python train.py --n_layer=8 --d_model=256 --d_mlp=1024 --activation="gelu" --attn_scale=0.125 --bias="all" --tie_embeddings=false --init_std_up=0.0302 --optimizer="muon_variant" --lr=0.00842 --decay_shape="linear" --doc_mask=false --train_tokens=166900000 --dataset="wikipedia_en"
MLP neurons of a small language model. Each row is named by its layer, matrix (up: input weights) and neuron, and shows model dimensions 128-255. Each number is 500 + 50 x the weight over its row's rms, rounded and kept within 0 to 999. Numbers have three digits each.
A block is one neuron, or neurons of one layer that tend to fire together. After each block is what it responds to, as a language model described it from the Wikipedia text at the highest values.

L4.up1:501516473482508517527568519502492427518485493397396462614519550580535574568508436508473544550427492473467560480471505459452501611436416448525523531493451440449537497499469491473560458499459419556619502552495584453434525584443557558437571468462518562442390504443525571556458538428585558519629427587489532613549549474536498474514491538347488578497434567471561527547516484509582495502557
L4.up179:464490528471483455489479530474531462571559520486442503436542487492509525474517524448512466508429488398425427537502497511414532558482477486477526541529474581453554480532467506415490471535412447509616540447496474553517500522491452493509441498635542512495473484417485510402556474577473534477646484414514494433698439477502516509438512468474455477511534518491508528501557500521528413432516
L4.up182:475551559530450489460391449478480491356501525569520512453507497530424533599508549528491488486476413469489556535584447514382403520423503481539533602489487511463562418484487507517512503500614475515463411465553409480465558511454484469517494445516400485536525520578454496584626440424565449465558445510513513466507429475498408457555650535460513519485511551499509529523525567511464466475483
L4.up184:503513438484525419444460503480459468523488491413480534523505457531516560534531558471550471516465539473446498460464609542378434477476502532461568501645537487482517498555523433502579475610458471507511529576498496489436517559560583541447498544447399492529498534511566532574505522423541562438514490490461500486484416437514494537475527509486433527515523564485562538515465412569396442548376
L4.up261:469444404552545425481471513452531451401539599443543529479498499528462512498585493504551485569473489472498605462476496503521565457590590463572500504528483496407508493507501461472430500428529577533530517532523541414551487599599534529493636407532439515531484499427467579597415477487451452424529528525457498437543386498409518478455486416458541460563470455497502507591471405527496471511576
L4.up507:493418508513447502491517503462490455621427491484495563422555540516467463535553487574537512496569546490486530520507536518507504421458494513443480539594516468479482507493449483439610515559547494442526459540473447422496489438450438460499673516444445622441491462518444496595504570555509483434510586527442453428611474543517490590462521426519488452438422490600529531545533544489561499549574
L4.up549:454593550525525406404516542510566557412549451466481387544552585521433490490464524383416526402503534492432482487638614542466441530473568539489431531509586537454498542542440517491615519533469491557471469494585454450458564515473472424507500463437466457457545501496523498540469584450461478370474449408444572566526467530497525511528463443455504638514542481511480510511547535559393477544511
L4.up887:494466510363419429488528550476445581526523491491521434556518487507500461578625402527489541465481516397456559484486464480473420471509518547420550557502457530328514511481498582472530468621500458501457563572536437496420497513481522526569486521537547475506495547378447568566491511485461484575520491587541418521486466438586471523504547454455515489572558501527488509527529446451554467548527
Responds to: Short word-piece tokens that continue a word after a split-off prefix like un- or in-, as in un|sure, in|surance, in|sight.

L4.up47:497486584403542382555417545448465491504548555462529422429425420548526498509512478487567579505518506528533589505526528509385576432433445558408515586496485525515516543431532497563496531517537500551457545546492441590394496452521526503485417547504572462429475686376448510594513496487527506486559562505491511510507487508501492505529570566572555530501584520553573493521498461525533468438411
L4.up108:446487456422515560524501457524524493489512428432467463469501428550483640531463535470557571400472524515492416538519479438453521589452489519399454542460523532433431477480445446533532567525464484535488447488443605499483525494528544481583421502544475590503541495478437506504553578556449567486483477474447507500577542440516473338504479552424475511501550508428468495434476506496482477498432
L4.up180:458478451514398543518414498545497566496455547505495461423502461512565528443534544431522453429482392514484447561561463552562525526511522555404462550502545414517467594491473588562485495534577515572572507545539494487519538423465563503558439568489464406590482499497478473448434600480478503513494512484445411619479558563556406532524616526522574572510515450498481468514522401565559507497539
L4.up244:556547549516472397534527466542443541523466504397549554449542564561534525474472460499456516455486458526555467509398552454484499551560515431448468528557519430492462435500554482539548603461442604524391479545501469505529475573340523523513503500558551422491576559464506593442576549524429439490408504536509523652512457460539528561570540481579507475548472502486497539494501454533441536421357
L4.up530:505504478526399588532469465539440526535500451544545529503543563419453491457448559510552548596460533616445512504556457511516527505598569482432384539559463422545489509565650493564564487498567443546408531522442542503543468527422538443443441566515615629551461542472508480542444553529525452550498433499500508500487528504549509451434585550496453469449524521499497375413541531500474433465427
L4.up668:503463450510419514513520463579493558544450604464587548469468511494533493505575487535586517572551553483557458543478461477450532449498522415502447573449470495538493425528544428528464517526490513520464536485428500429489486462565412600452500530502487509535494457507446490459385532473485565612504454497480578550492545600429490465501523653571533547395537449526477442479493551568516437533483
L4.up940:562466509574431497512475517584497432472416572523549482465503474566563475536492439430476610466555539505537470498518568570492503551533490571428484524556508499509478518518595416534326489487551388525587465492461533569513453420488549566587464517524447439492520482507420428499435541349523516446520496535451457495501506505424491543604436494501456453482517526580535424527529465466411409523430
L4.up980:453481519511535557535460546529393465556466478580492512593458457556547577477480503444643517579417528520481448453437630409466487536508530457473519548536514454527512520440368479508505455509505481512546561446458412432399542437377611572535509459517559506539409419495610434436528549548485478467472480506555442551450506515471558515530551535446499439481591508568500552532525506454547448531389
Responds to: Short second pieces inside words split after an opening consonant piece like C, c or St, such as C-red-its, C-l-ub, St-ep-hanie.

L5.up988:535494518637490528479538537468500521459489636554514479471484439478510436435585403528445489448465563458540492549558460567470506547523489437495457474448487568525427464507518572525480529382530434531584428541480519494430450504537483421460521503571510507485419571490495508443449493458489498378491586530459501566491473502492467490575484582460544493562449530487547468585513530520530519475421
Responds to: Middle pieces of common English words split into several tokens, especially re as in sc-re-en, ag-re-ement, conc-re-te, also art in ch-art, u in grad-u-ate.

L3.up2:442498484434526495526420577555550442571559487542596570471509477454581598495485504542486544478541591426486514469538600438511420415564413402446484548475463510547489496511551455539426514449561502491496559408481447485461491432528570499498608500563474565496495494465519476543477518481499471493490495449515444545478489482449447484424524516506518567513505405492467445387467503525531520508350
L3.up73:533435569513456521557437587498423488427470475332600488542537425486442451524601559532542438491546572405551471490525499509539547604532503508482506483513516494465473482484601526437485572581548535525442562573440475571418508545462432513461454473561492521494482535488433521528490563531533522484535488460474436558552516493513511559505470535362558548511458393438550480466504515457460494504432
L3.up383:492446503525456546506477483469466505482476552521550412448437492380534593465558486517513516502558568507498417435501458453526511557471493410386484615540504375487466447507549374481508484461471422469348478470439493528509425479527542628495504543506421540477420584509485527477466534514517405533459582457542397500527492478408596417511484508492456505461564457546570555373545444456501482554541
L3.up584:546434491491525550444515466408439491483533516522530441453491451538562478426479499537546457561498468503439532437448549517548479535442392528434420589491496479522636585472583461485451614622423490514431533413509367392599522595479455633459583551588484521480444481443550491527438482516592442432464452528515482497541488428525489485501468504484526577568546565509542585498465530413405475428536
L3.up596:492560553537508559538540554466513474539576563471485482561555443461484473369517536543572533540448529527525532530510509422512505568438443447519527561426530493519405656592511495501393500433546514508482620444531593423509462408575527527446543567542433567393520458433476437417501496459537523489512594452473492582536502525510591503470483391475430488500477391557548590516497450377554418524531
L3.up870:525482494449467483448478552483561484617481543441523537541491519577511571445481481471451497482527528450652436486446543428467508481512439474522530566551495444475496604470570518569485637497484552482480508509551478384478467509522498541381480433547566530416451561484499548453519522569540539501576544607596536584491469448398396515454412478576414581535471502500537570477561425451416541433473
L3.up985:500545599531527517507476389402493531484589521506592566520487527500522435556434507434518581578427579450696465463532545469566497466523439454501455516446472475550564507603572527531411475510544545510438454453523463434476409455543474525630546545496541516506435450504425486567480468488501585512541446477459513515446564438477506467482482482576503555416617460530506462576518529479530401535521
L3.up990:570469511434415482471461482557568438491598592436585508591500514497429606442530549528535544489439628428469492539443564513561411472501461484441554531478532484421520493396530498530464521455519524495466602439541500452421503476486478535463545624551461509507494488514498497532535461516551483488600541501442459481502495495494522548505507442440459573429404493508478548508553483492503546536605
Responds to: The second piece of a word that begins with d or D, most strongly the apostrophe of French d', as in d'honneur, coup d'état, and also Detroit, derby, diving.

L5.up728:532453454533574400529487494439469437454613551499390505475553500600429574501570510477396485521535449498424499520538554534516521436538430566462508548388517594449454508480526470569555547508521457549413523511486397399441497545552485560458515535512386484525494546459559514498517444468522544560496566594538498504419472535538412456508486404623424437554541529542499456586492480503449536579527
Responds to: Word-internal pieces that continue a word after a prefix, especially un-, such as un-ch(anged), unin-ter(rupted), rein-ter(prets); also leading digits of numbers in tables and coordinates.

L3.up63:599557472495452517594481455486447586492473567467453523463440510606488494499482555500580505513469444447546487435550458437479433608479427526451563445465523550493591524443477464470519574452496532560527451558398479470471484488480515454519526399476451497503500451545575523446452601545498612561490497467470449459454538565510494517448449532435477492554516437510458524537466574527561441474572
L3.up91:464406423485516504591534506533459495417525425483485391426539521571413499507481505487469530501543473511557430434504484518455496545464496474400524492566474505378528548436517497487553474596481530450425480575476469529560473536490561480421442497519448491497477547455444503447448545461377500506477564571477447435629491519498512487511581516486510503519524489522609494484559480551492439519548
L3.up315:576457429487569461499515544488412487536523496444561471530519503529499520496420580543545488534452420410515458461498467593461471478488519440443535564476456590460478425466486506512443482439459460622502501530482635439455430557562478465474500438523418535536461442582515573441546470493502579518544491508499473485592458475452545524410435471469608558531529507449500521496357488453498523575541
L3.up380:549471460540568437577450531531474517450475504429552416495510611529458498588432474438507564466522565464510538427508481583519456492494478433510540525494502534490455487559545554499562510384489513481491431484524529458489435548514493599624476582597408513487509467528537466429489510502579485422526569454393546467608531475545461478481535412532518476500516451531484486462447565511455522446447
L3.up482:599510544520492570600537422483450460478541522502594484422484558573535486617420489443504455536523438452533478440402455535486460506494551441541486492444443496487540467517510449497480492445448507665544527580562522456520499473560532511556473448392355467500443497476560433504511552454534625472480484514492494485475570447554469578421445421495532458517579415591489524485469487472565478526486
L3.up629:541523480563444474533540515502523607346576441489560563552465513539440493471456416548528482492527467500428465409573612415491510596554528409475549479537394571481491415512427461531519508531503517594453559474572603536550521472513518501487567484559454451482479528515505516438502498470484542490487567433566610534657541538438496489562491440507512458475407408447462515505476551543562569464416
L3.up788:558554455460537422581569506487477490542465491412487359463571501490479549491441569439565532447523415510531456528488487544504404468436395454510374484495494527432628486600551502409444497520418437581488490535562499434468450528470488548515496408358429519481550482479470522519506455519571497518518533497469471513517550568450508458506461456513520524577507484564508501570463480549556516499511
L3.up804:580448459477558458522513399502515415449452565494476444415618523512453535554536494396585487481487515468403513521424617453450460437562503452418473411514547452451493519431511534492536454567590524541423508481510497456583443590436573460475475544556444560425525394482559449445506555533545524482551511504481541450478538433500531418471458449531534534458483491531538558485597553458516483530568
Responds to: Short word-piece continuations right after a word's first letter or two, often an, on, le, as in M-an-agers, n-on-existent, S-an-itary.